MLP neurons of a small language model. Each row is named by its layer, matrix (gate and up: input weights; down: output weights) and neuron, and shows model dimensions 0-95. Each number is 128 + 24 x the weight over its row's rms, rounded and kept within 0 to 255. Numbers have three digits each. A neuron's up and down rows have the sign that makes its largest values positive.
Before each neuron's rows, "fires before" lists the tokens most often just after its 100 highest values on Wikipedia text that the model never trained on; "fires on" lists the tokens most often at its 100 highest values on Wikipedia text that the model never trained on.

fires before: "| ", "2", "|", " "
fires on: ") ", "| ", "a ", "b"
L2.gate215:138184109134145108144114148139118139152126113102101136173104148107094142121117088086109146110137143116124100118149104129089169146127124192110109127138111173148146143127116139135077134130135100151159141128132142115152090108134144118078120114108137091094079163125089161153109100129085093115
L2.up215:156151122141113097159121127121147109171114112110116144136121114085098092089114103122138177162173125128138103139121103116107138150147149162125100128098128166158135148145116146136108158129145070144165114161141160120128087136113171096095096064097110145116101136137098169109126100137137144089
L2.down215:114110134123095114135124066100134121100134155128127108126168090106136077086108143154159153139145086145103084188129124125139167153145147123144129082116149145164118130118139126127131147105094114081141103154125117114082112092115137103103085121130141184107135117138106131137151150161153138093

fires before: ". ", ", ", "The ", ".", ": "
fires on: "\"", ". "
L2.gate349:140134116114144152116124145104127097136127145120110129145128151155114137153096117150121089147123105143109157080133095118121164116091135135138129102160157099127172104123079120101110142132150131137121114109139145091086115136101123118154146101140125122095146128141090108146087147106115101141
L2.up349:138135130140105160126115152112119142136100098125142153150112159152093140135172123156131125147108155116139135167120165186128133131113091149152078182114127074174104138087111106148152105112106162148135140048131117126094137121130147136156134187153096081150113110117146121147118125118126130158
L2.down349:096083125103094155098133123105126170124117124148141124152154122107121117098149129162131135151171160112135104091107110143148092106126130137155117148103123108119095137142149123117133141093152103088134131127142159147098126127164111106125106130152180128156113137144173114093102149134148164127

fires before: "= ", "(", "\n", "P", "3", "A"
fires on: "\n\n", "/ ", ")"
L2.gate4:155146121123126135127140158125129113120128111137140114171114157168099161109125104137123107112083126143128135182150110091127154126149133103122109137119126141126083133119118144090068124149089119117133148112114106099140116140151127166154157121100162124189115117146072139099072089160147095113
L2.up4:127147122145120115128147127134113079132120128129128121123128096151157158126101134099092104119120143106121125115143145095114136103114171138108093122123120126157129114137154120135100093148175143111150164166083154140118115149100109144118117147150147147103118135107158117101173129098109150129
L2.down4:091162116155122137149133104118109146156110159119138107147098136131114152150138141125109123191107143087111158135180109090158091134115146124123124143125123150152126115113163148144194120154110110097078144149101119101171160132116124149159144149142114138122181122113138129118133171107145139097

fires before: "201", "200", "202", "198", "197", "199"
fires on: ", ", "e ", "uary "
L2.gate418:136125173130127129089172150115100132142156130145078152172074114158097104129122132147125129147136131123139124142099185089124157086111112111060119109113151118138127161110094136118124085135125128134127100149136103078131149133107115124128158099163100158135155146141102123136127134129139092120
L2.up418:102103154148150131105183102157139075133110139122105133127157142140126114173162088131157110143142144138117126157131123122085120152116119129131151164119140107105132108157155130110117099152109133142137131153099132107139133142115149120153141110135180139130112127100121125126093058094175149132
L2.down418:155129140098134159106109135164144135157149145111126104136092129097159116114132149118111167119152160136130135138129118137133091127132100127082148126138092172152098097168131148144165152152128079100130089126132153106111136168119084106138113101075140116105142135134103126090043096165113151138

fires before: "\n", "\n\n", "| ", "e "
fires on: ")", " ", "z", "ic"
L3.gate348:154171126116127117145145147127119070139113159150131124147153139150082126120089124120120125121158138113109126104123139082135196103154160149121121128121145125106156116125104138115122101144134147117149113098132117100130105135160128143072177133138116112141169134158115111154108099131158115147
L3.up348:146169155144155146153149101106068112152142150179115108108168135128093146126115146109123094152174147096130129135094107113109146139100134099136117126090138089093102148116088111133147107085136125175113163149102171107118121115180115166127139123152129134158112171144121127139158116131131124150
L3.down348:123127185097129144149095088132152128161189135132133118119132127107095128150137106123114096125122090124126122149125134129127059137144107085158136146167120107126115108110150096138136116127122134118100112129082137158146102126143172161125125114150149058162105180123106106121099151113147157106

fires before: "(", "= ", "2", "3", "/ "
fires on: "/ ", "\n\n", "to ", "("
L2.gate429:091116138113142133118144134158127082079144145153138128124142163150071164156136154136082081111109155096120148120100153107119159076140129146102149143095115107113138111111154093121119099153120128126099124140147069133098120119166109166124129177136134125150127167150164160098092088135123142129
L2.up429:151155142177118147148169113146135073121131134146111160130138144170110128127142114115093112098149148120168141156160148093099131110117141172122120144111091113130081165094162126152142112133171104116107123153143126104080111144129137140144123133141121151172129108108147138125154112125135141114
L2.down429:126118104133112124112120127163149152156129160127159132144166095151120141172163123118110139135122103107094150130140104140143095166152134142137124115117092136131129111110111115181185147125160067130112143178171107130137152144126145129095102127091124140160147144058136165122153164094158111109

fires before: "om", "of", "ac", "inc"
fires on: "pr", "str", "Fr", "Br"
L2.gate128:093130099125119102095134145113124092170116153120133141113126150139118171124085136134117095104128171120137106164172130157122141124142139127171160171128134136169124163123130136120112173183108168119126125130147095130110138151145131154108152089111196110085131127135113133125098108121112141168
L2.up128:082170128130089118114106102081095113126141132146133121107157149133126133142106142182138128156169147157132073142126125154133119122175181107194136125119147169130145145117105117126166141161139139138122138149126140131093115196145140143128132117107202135120138128130115113136162140132107166165
L2.down128:087134149112081129151152103128115132104152125100124129066156095120134099158154159140151117162184085150148150121116134107153081113167125143139091110131148127079132134112128115147165140086148099131102144141158139170146130171132139082163140138111120160142118141091138134154137131152125134134

fires before: "202", "201", "198", "200", "199", "18"
fires on: ", ", "ust ", "e ", "y ", "ay ", "ch "
L3.gate119:130113173167147119077088156123135158081125123127125132137106116136104123167109129150130149106111118109132165126137119139075154100111133118117188119127132134117132142140117125098131142113089131148069121118118089077097138094116144112151145073117141111119131173130121099092102111146131139133
L3.up119:136159173112117144089135123125146121154147112125137139143102121144105129177152155130102104158104116165183170130090108111074119147140123108091149134126128156136161140148100140121139156085129123152104135144123134130136120151050135090148109133119119151130175099154078085134148077126108111118
L3.down119:094121151146096086093147177137118130113085148160120148123101097098125129158120116098097123150154101141124135153069166100133056105145149113099155143107129145111153089110104140116101158096112127128130110106126121075153127154094100124151107118123129092106122100121070114123103095128108158147

fires before: "- "
fires on: "\n"
L2.gate247:137170138140124115103129111127119130095118082142130142124118109156101141116131188108134130118141174112155188167144146142114149118137119149110118154126116144147165119093113128078147127150085140147131101149136114078105159115133117140078132123177159151146185141142116121108114090163144115131
L2.up247:125091128099112139093136142112106113103109143085115117159111158126112128143122137111095143170100113152151070124126151151131156143110111067103154082107100075115164133129156106122080109123130136128119156116133169161116174082065123122133105092109158160160128086132183178108100120124102117114
L2.down247:137142116110123106156141154168139114123087122142125129146124140178111124134148147156148123137131152126115150166146115135154181170139169171119141157132110139131168144094115180125138116152101118114085093117171126101072124133113126115100119105115145159145155151137080136097119099156137126129

fires before: "The ", "- ", "In ", "===", "G", "M"
fires on: "\n"
L2.gate63:146114089105101119148089137090101135112137096086158132141172125106126153120133166093088135131122134146158146121142130154124148093126103138129161152133112137180140103152081143076130192148136130171101140111133107134117123102120105108127133119097103109167125072110122107115137144159139144148
L2.up63:117126111129136146139130106113126152086078169102126105129116157139122140114144123156170109110131121126145098076116133140142149125166095102148112178119138087154136087107138112157085125110107119112127137124123124145088132137093103071133119166178117109160186130119093125137123139131153125159
L2.down63:122111140136101157141153124129124131153091183148106134140145138122133128167155117134149115065129141118096118118154115099098093113151113156150124164152125102114117085094144162138107114156115127104173144103120128148142096118139141134164116129131151112111112146100102127112084110142154115163

fires before: "===", "==", "\n", "= ", "| ", "\n\n"
fires on: "\n\n", "==", "up"
L3.gate103:155159139139151147175161106130107133104149174109137133170102148127105144148100073132105081149076105137136126069141148102122182121110108147113088130118154127110121134108112111103116126131164161125137178150153113147164114131120140139153127090141166097118115146144086137160141107112108116111
L3.up103:134133110099140119134102144150113131120095159135130106104099121118138144099109107082131134129137120093139103091116131119159125163127110122095155122125111111124098110153158160135114085141143113092158141145140159156134139168127109128170081083136166129149132161160135104138110122099149113079
L3.down103:099142168111148127118119113073137152129121148165103106100125145149087183128137110126165099115161169109113112117133108130103097158170144131125129164166127120120149119157137123202101118134142144081119126161117111125138146105123126119122135109152119134094099170162164076147100139121180147121

fires before: "The ", "In ", "==", "===", "S"
fires on: "\n\n", "\n", "i", "\" ", ": "
L3.gate203:123156106098148118120085138118121158166076170125135108131166186158072133136117150132157152111086157105135130169140103133120161159157111161094118127143151176124153101103144157117079156113128121165134115108125129093117094127176138130117127143140152122149087151128119157116134131113138135139
L3.up203:126090135164162109168102123095130182121149120071112146117154116082089085144112096168104176088146104138089099103135086120106133099139145124107073120142155153143099100155117136119113138134151119122117150115135119133152132128151117151107134121118102135126110116119103138144163157109124125157
L3.down203:122134130144172097123137144144122134083122136126149122102091133138085122110135090137129144133128145125118128111095105131120035114149131117139097080150122110177101112150116101130124126138130144145158089119127101137114160116103115118147131123170163123150122085140098086123097152118123134098

fires before: "; ", " ", "\n", ". ", ", "
fires on: ")", "chool", "—", "]"
L2.gate135:146157129187112123107147103147130151148147136169174137157100164158118133123080125174098143147163159140095156125101139148090137137076104159155111097110173124111131129129139133101182100134108142145128135109115120109130086106145106119105137081125093107152151115164126097172124126125166116150
L2.up135:130111106122132148135103110135141132124139149150093120140159160149144115072081105124125068131137135152105125110143200175113152127107125120145127144126148118122141103114104117103124110144097119120136134143094125165130142097155125158132142122149127118147130112143112148153117125074149132143
L2.down135:147105139146123130107110134102136156119147088141116110149173160134103096115094171121137130131129171120142129118089143173137057129103119136139103105129140083128155114128127101114141078148101124099158147136120101168137090160117144161134113152143110114135130083185120128158147144116120106110

fires before: "\n\n", "N ", "and ", "is ", "E"
fires on: ".", "°", ") ", "5 ", "7 "
L2.gate114:120167143166162145122116109116114126131135123148145159136146127102077122167117161120150131152081163140139179163134130130086157149145108131101182131128157128117139077121128141080059094105147156124159161130129136105104104170101131128089093127108155136146143148172157176135130121108152116141
L2.up114:118098149182105167119121117107087146110121136107188151130127149145099120158143100150132152122085162089129110107101146116106138132143116094165134179136108136148169102090153135111110100131155148141120131124135130142139138142121166094176109187143133129124111123121108121127161098099147119113
L2.down114:134152126137124149120121145079141139145123143109150110084125107106108135156103177149108153188122113091140094117110139153092067111145094153126191155143115138091131102151180149095126132136135114132108140123138131114143125130133112127172104096168173117133107137126094169114112147104149130096

fires before: "\n\n", "==", "\n", "In "
fires on: ".", "\n\n"
L3.gate82:126133146187150138115137122149125116117131125111141139097096141115094103140091117130107134161102116097082115099147182118119117163114109120155130148111134093110138122129125087132107127124127151132121158136103128160130098200108122119118086129108142135123111114098073078164098137126105135117
L3.up82:109171168152106162122191142143132165141114127106096127126105167133101132164100102130094098178099115104090133105142147159157133133109126157132123114165092139152162149081142063097111145148103133135101154128119109136106087142131105099139114115130145102132107124132123087128102149110117111126
L3.down82:105120174174127124136126106143135092166139151114127078118087130129115115134120099167134169099153136105146158087107123094114065134129126095114135092092116128104125147143123156116159125099136128157124154093152160177161155124126122123110123051145147157130172107133127143111145180121127113119

fires before: "\n\n", ". ", ", ", ".", ": ", "\n"
fires on: "\"", ".", "\n"
L3.gate294:084079148122113096118133169124097120126120159094099179178148114121118099171114130103132151127164106106119123151122144108165173127122082089108170120098165101105118147112088118143136155170185106092104112116159172099114135114163129140147129131147150160144103133115122097174117133145102148125
L3.up294:138103122127164159161101122128081129085087144094119153108133114172152065164156091114111133145148127079091118100151130155096142146128134125134094080123181087071098130096078094160112165128122116123144155117112131126091104170132099098102147162123108124116149110125125120144159109085124121128
L3.down294:137131135128162125140142154126129154141160141166121131223169138134113147129141119172159140123131140144133113107136125124154225113108098126113150124115129182095074118148073161091097135105124126109129110128084120122162155115142108143170127103142119124130140155110112127132075129092162098089

fires before: "\n\n", "\n"
fires on: ".", ":"
L3.gate456:132111189147139143115113139132083143091152116136130165160141119163112090180132147155088157169159158118114167085120119110078149140093097126085132127157147107109136140117110133126114164091124160142127141135193129118157128139113134124124150107119133136123130120123128097163114117158162099132
L3.up456:138140113106150116161141155104127162114134126119126125155175168169109136124118154172134118144114097094080127076130155139142157110100144080157137109166140109138093072102127101110146153151123157122090134113093124145071093105103096066115139144118131089111103093126166140138150152134107124099
L3.down456:142104111151091143133092151120120122109140102114121149155146165144114169131073119149102146160116145135136162094131149134115188107135146152152128151154107119149113065110118107083144130117140137129130125121130119143156132106131156107121127134122159081130126093113142195123145130143136123091

fires before: "= ", "P", "A", "===", "M"
fires on: "\n\n"
L3.gate156:048165160148112132143166122148126123111093106102147134157118178156089130082092125113119103161139125118086167150169146125123163086115114161110115128155084115163105123131161130128097072163132135126123108135111111117064145124124122145103139125124175163153121120161136150131118096125174114103
L3.up156:144126111149154142095139154105127110137116127147174132133157141112131146142094151125124124150111152120152132142107139127111168113134129096079146114074165128131147109126129128101111102091107132106114152155140131126117137165112100126137110129179137105169155136157131142071074084115140098132
L3.down156:102160118152109126145117110142122148119085159162121152154096152103132130150148127111129124192108133095068146173132107122129119141155112152086103134131082146133138092140136122122138106162134105130124136155120157108106152129131153161102127145103109163151160136149145097105155140116153120124

fires before: "- "
fires on: "\n"
L3.gate197:125115135095143128101124165123118143129116147156116091148095132128098142127122169133132133138124127094099161116127086123126152103102108131110122105162099132123112137143118134092129142127106162148105093143105138092081127073114097109052148115122148138144150121165171120101106094110128132146
L3.up197:145110120128135148090152147129136152093075117083099155137136151124115119138113132146133093150148152128129113157136169152137162117107128114124110148128118101167157134091134090114117114126145089173135157126108133121109168121122090139101131124140126153115089108131172124151153073138135133140
L3.down197:106168132111095132152135134117119112131112111091125116111077141113085139105114135129089151130162157108120125153114111095142088125138123106115132218141100114111125120101080131122142126155136098146117123118147080090069127119114067110091167128155145141134141132130176149104154166149126158182

fires before: "==", "In ", "== ", "The ", "==="
fires on: "\n\n"
L2.gate285:118118116081157117162124120135058141134093152120124152134120141118096129120111133176159131130103188094100147146153116124095144133178114142144167107093081113136097079130132126090144097142104115130130177124115119134067173123152093116128122138129157119144125132145156151077098135153138155174
L2.up285:106100196184144130145147137129101120138111109116135153107161139105143086173138158100101159117102135070108138135155110159140118135138138152134131121147097112138151143112149112139106142157105146131098108122091129122090112136127133073127125152181170126166140086127114131143167121127133119133
L2.down285:107110099146129149100156107118163139116135187121152104077121104145148155124083125127086176112114129139126125156180168142149117123142130139122063114148127109139125092184162117117145118143150152109123136084136120098167135159140106145138112086137119149146149146096130108109143157111137148119

fires before: "- ", "to ", "N"
fires on: "\n", "ed ", "of "
L3.gate372:116127120103143107125137158118157098077088135120120141140122141101121158111177100103127124138100117119127148110154111172129151120114132147110150109162077089123175120114146169140102141127150137121128139085123115142115148075130088087116141121117154156137142106145182158103109105137130145128
L3.up372:112131118147157177126157158133133116124101114110105098133154138131131141132128117105108110152107107114124134127152158141164151124123122116107090116155134086123154103102164151075103104147150145128135172122095097130133117153174145121120120128109149140147157116143126157173134086110159151157
L3.down372:093151137117099093165165106118118149101101129134114127134084095153096143158103100088141150132165159082096123121130094128162155131199075114128164160139108132141156100120134165104149129126114141118151108093132158126122113144086115112168138110163148127129163097144151118114122091116138134133

fires before: "| ", "|---|---|---|---", "- ", "ts ", "t "
fires on: "\n", "ec"
L3.gate65:141103127120123128130078137107134124121127077104131158145106182117141115117120113162121124102119090140094150144163109164132140081120172106142168120131117148175109109149127116103161149122116113128111171152081122146160142140099126127139106136102123127140140082160173138109151133123127108123
L3.up65:171145136137144138127092114120096124165167127158138153174144101116120123166169078136072128155157126173141131131083109128141150095097169158112106105098126128082116113137098111152115139110111131104105123120115127100134094099135151114141135149140112146090084122081117059137148105118159128132
L3.down65:166129146137147105123142120116161139120160111132104158123060152114125119120155111111088143131077129150088139115127111129160047107124114154098144101097092159157117137127139105149106139104127120123132136134126112109139122088110136127123131169146135093143144159122162128129100131065138095117

fires before: "year", ", ", "\n", "s ", ". "
fires on: "od", "2", "tic", "on"
L3.gate124:093111100117093152167128121064114107106125127070139145159157156106087107131146074096140106122092138114094118107133115119130188127104161109128097134109182090117180115152138140101096138134106162078184164065124101098153093117139105130106110142113153118105147098176126112145123092134143135115
L3.up124:133094158153105105156156143126105083102120109130127147155117138110126117103146098135102091139136122149099128118156147148110122130081146121108133150125120129074112130141127106144133113137104147131152165131091151140078093115126086096155127174166098122084158137114182073115138133126137102167
L3.down124:144143114181129172156112127172138140159127094108111119167143108136103136101123133129128112146104123138126147134093127142154125124130110166131088097212159151070136056164111077131142117089122109136116129127138093142112155122139154140090148106117154117122157090106144125141140133118167137131

fires before: "\n", "\n\n", "3", "==", "2"
fires on: "==", ":", "e ", "a "
L2.gate463:105131169145151108133122121089107139126118144067162136139067131108121146160097141132130165066152143069136121167152127107109156117133125134127120180110161103131121114127129120090147128091127130146102135138144133101100141148116151105134098140143144139093135147145167079100138123152167097141
L2.up463:151146117086117099175130170117151096132078106132143128104120157151161119103102104166105125081145067117096088122132113121101119147124175125139085138156122135102114139110118100163143157137152146187107117143138129129142096117140128144137152167104105146085093135064140116144112128166127143108
L2.down463:117144141124123088119090160125153137112160129158102159196118136172141136110103092112093084135121156144112158112123121154123215082165133120146124118116105116141137119087114142175125114131142127123107114141108154169140133134087136135111183131077103140130136117105110142178098085100137134131

fires before: "s ", "; "
fires on: "'", "—", "co"
L3.gate252:137138115144110130142123106125074157092092176126114082176124154143118138135162163159138110146133126166138128110137128138148171163112112139136105165136116082152154134104129124122098117148100142137154147108131119101114126124131110154147152146124133141113138131140114093118133091114121097129
L3.up252:130119154114117104159091094129147163115104118107114117153130139170165099101113154143147141159113133137113120099099195139102125175120103122194114140105130090112157130121152123170118115156142142118149122115116132129109112125105116198125103163150087147136144129142102091161146111101148091077
L3.down252:161096172138093135140130130162142118149160097139113130083103124100185095117096145150143140138117160126117159149110154155120149130102116120113106136143111113129133137135129169149122108149092114130119131117102123149118097125072136127133135120105108143128151112104154147164153120132105111124

fires before: "1", "0", "2", "15", "3", "17"
fires on: "(", "N ", "L ", "ed ", "S "
L2.gate11:158170147131111152139175202126126115132128138109163108192096100132117143158157108104112105136104134120138135100124151138103172145140135164154104143121118122130146139084121134120126101125152106114118148108145108122127131123109137160147169103145131113132125156092083146123103084128127093090
L2.up11:122158102155094088175154150137119115075126183132109122130146152140126123131115150112105078130134132096128117141162121144120123102124103148128110166138151092192143121129157121160120117155132177107086139145133085137132114131116153114115159124081129122138113131126112132187154119142119104116
L2.down11:157131131102122168146106113122148129141157196149112147143122102097127168125134119125169152088164123151165077133125136161134115155100150107076122087148108155118130077114132161142148107119134115106157122136090151140117117099116142120106111130084141152109150167140128106125132147109145139112

fires before: "- "
fires on: "\n"
L2.gate151:113153103108107144113162148135106137113133105128110090139127095150088173116078173104139110137142117134109186145151154065123161140126095172097100123099128140110138152123145138113114108127127115160142157124100109085106130138080124114074122090110156145154156118144127136115160077147177104116
L2.up151:119110154161174113096098153104145116113109106120121148134123108146111122122144138118104132124111139130121118135116135151130148112141094112123195103165114114135185081127126102116076165158095122130129137118121095138100135092111119126142086122123135136167121077135150139094084119138145158132
L2.down151:109151092121088125163152160159116140122102092116117097133114128167105133110127166141124120143165141138105141124083129096146124168142131152111123126123082142141187137139164171119106086146129107132119106122151130135097082092086118130087112127121113158154142093146127146092145090161110086147

fires before: "\n", "\n\n", "and "
fires on: "=="
L3.gate444:078160154186085118139111113121130140111135134123136126139129173137144139131130115133112129112170157112121146134180149152123151126178138156138116140115124129163096108133144137118137152104171112117094147107110093097150165127144105136167117145157126129125182121089129132156123103139169129146
L3.up444:114115130185140103105162154131108134115119109120111146122102163093121102175103124122105141143117096093076109103152094103095139134145158134134114111179136154131133129155179107131135141136130131117090131176104123150138108093102129079149080122125170113129123132145150121115208120113105102117
L3.down444:167150156105163168094076153087115152108150137131130140104115132076107157132100141139115145147122108106128120142128143152151179149146170164121145170122103162129140121118137117116140143111122078140111089121103147109110106162078116113118100098146110148159127119115107078160145105107159146108

fires before: "- ", "The ", "B", "S"
fires on: "\n", ". ", "). ", "other "
L2.gate332:151132132072123099105081202109095127108149123092149134140152137123099130154120156156154093149118126172156102181123106150091145129135119146138156152113101140143146126151118144081147171118129090091135127111115123136116113131063101121111114131149113121143146102128166162103124122077159098128
L2.up332:106097121123127149107098128114098157124180145148142161120097134125125118149129131131112114124129141112136102117084096113136124132114101114135116152106117143102126121168120087140102131104115132117114109120140125146121135123078142123165122163170132087131087125111124103137106149129117144144
L2.down332:130121152161162176113123138108115153146135155161160149079125110137117133133113122128123124095103135085115129087146099127136051131141129150123111085096107131116110118159143119127120153105162144152163145144146147086136163101202150134158132100159169119128124139132110101109081115148124136091

fires before: "s ", "W", ": "
fires on: "'", "\"", "ard ", "°", "on ", "."
L2.gate301:111131146157124157138097087100133129100157137146134133144105156122100109091147101151134104108093138126092124132162113136089140136092119130110121164180105123124084122056169135105134147140117175113143125141141127103068150110142125115119166157192119141110160124142117111163099130075144144137
L2.up301:121135104147124148165073078129132136072116147174113150118153146130108114104144127098136090140174104119121116170103131123141122179089126134129120135168129119137124117109129138130084120100142165124161125128112169102085113147132126147136170181138129099121169133131108100147133148095145163137
L2.down301:131104119083125107124157134141128137167063150133098147071150140108132131172092171141143138172143139097173111139133175126127027131138122113131146112103136103109157139141098139158133109138135092138085164132116141181180096166150128124186097085092148159140140131110131146110139130119091122132

fires before: "He ", "In ", "The ", "H", "\n\n", "It "
fires on: ". ", "."
L2.gate391:093101169156156121109144120109115109121167145117138142138119124111115179162115140119062162138118104088125139135143087105128141119117146114122132118120163089150097120172164130085153114119126094123106105129133141132152130126068102103167150117158137132137098150121157111133134163103124102137
L2.up391:118106124145144153125100120136140109143149110142093132140094124183098116142175109154104175138149129119121165107136083145167141130137122127120141111150119068171166124118139123136115118085082140118150119133141122116128097167087117097155146143198097104176098152135124112150129122112117129163
L2.down391:149134089134160143112146125151115106178153107120086122118134114113158110134138137141121091124104111120102196122135147111135039135100175133108098082110117152144135145155089094113134158052146154136165156147146121159105112179108124134096087107117129128147129087114122123098091122165120133134

fires before: "| ", "t ", "n", "m", "|"
fires on: "0 ", "por", "for", "k", "h"
L3.gate359:153133148119119100116136156105097179172137106119160113128141109075098160144121137104086158089151164083147119105128101107134162094140140123128107143101145149140084120120143147080144107156134118169110119147092116087123175096170121102131165117148114114170113135139126181119086112138127108164
L3.up359:116157122129105145151172125105114171115080129155110104111136137111135146142128118077147130144125131124130123142116129097114124138159135134127126153090142132130128125142117162122125101115156171167130146127171120143109139122151116114149143107160087106152132151109093160151146107176092109090
L3.down359:103155110123115166115120130117166139103116136099173092132143080118165109165149132152162134137140120123097171141097101126160066132070125152140130102098121097106134109129179131111117142112166167138121103139121135134114089106097127107148120105164145153133116119101158146121125166117147117094

fires before: "s ", ". ", ", "
fires on: "'", "\""
L2.gate232:105114130150084163116111140096111147107102098101159166171092159121058085136111146150139107142133159125128125164164144107106168110101127144127115120107145137139128130112144124105102098147097171150145132108142137114093159138126150109161145154159124136143135113163135097135097105095155098147
L2.up232:087117157125124153159107132103116140091092120107062119143161136149116142097123124174159123147118142124121154122168158135097146148095090179142114112149127120148148138094114108153099169110170115115148165139154125150053085107103116148143108115170137128130113130128157127170116123129102127165
L2.down232:143067146181138136111138115097109136128167152132140139139135098110139109124128124112138128159115135094134130104118155165146130090092068130141152121153106137157140133121137123120103142120117136126134141123113145125090144092137084100170095112143161111130147127156109111131099127101110141120

fires before: ", ", ". ", " ", "s ", "; ", "."
fires on: "ity", "ion", "year", "!", "chool"
L2.gate118:136127176151074103113145125105147132098157156113091106123164145183110128118101135126148157173162170155099114112081136144128128100101119148128153136099149130111126136142124117110136156141134088103115156181132171152124102100130093153132140154150134138124136155123111138142132131120125137091
L2.up118:123111131117135110113112165154127104160167174084116127139117141095127152120145141132092134140144161138157099140133117161132170111076139172080164128113135110098095116141140104106117143190129090074126150133125089150153130137154092122119152143113134151131079137152152163145115121101130130140
L2.down118:141157167125098132133137137125164134120103135140099060149138132170124088117095136122128117173138130127069141122049132103135163136090089125109143104141110166092152138111135128104143120151119109108155135173129158187109121102137147140114129154150134138125153120114099131139118153111139163104

fires before: "| "
fires on: "\n", "I"
L2.gate258:115100101107135182144122129104133140125145133145073149116125146105114104090123145140114132155122119129080109095114138111147126133153148118142131129104130130156148179132123134119127117142151118122101152095153147146154091134118092132162099127130126137088102076129119131164140142082117109102
L2.up258:140143169126108100152152114094133104124142147112130161164103150127131171111138109093051119156097177144154115115105112079133132104105136149146143110138168108163157127132106155107128117154133153155152147147168132130165139101144157123145138091181103105118135164099090095113096118114104125093
L2.down258:140086169098137130125100096141133119129135105174099153154149137075172109100108152141107118122114141108116098138111115150142180146089130112123141130087126103121153133110117100147119113153129119092141138166139152107114076123087140138138136206119166172095124118183155145156148163106109146121

fires before: "ity ", "al ", "anc", "ity", "\n", "d "
fires on: "fin", "Univers", "The ", ";", "ivers"
L3.gate284:128131158123153170093099132122139114122160164115148129123116145119128136123119146156121125154128151129080121153178134143117107132083128164128154127129157143114144139180116149099156132149095118130087163144107106111159103139110074113136170115140141107119169084161123095123078139090150122161
L3.up284:143084140143128140146141134141175133124125146159111098121115100176137089139106197103185111138174122107120155179142158141150126151119152180118134140140153128109139151147134157128134146150140102126141109143130155093147101159141091130124152099139131161167149113128071139111123188142148101099
L3.down284:136105099154132096146165092180162137132113111147105121147145096128144076134133144103128126124127167084154128126103135152155107177089144127111147097148140089145152152100106139140100107136131115107148109125119120161098116130132129123146106103127124116122109133177086166113147123114102153115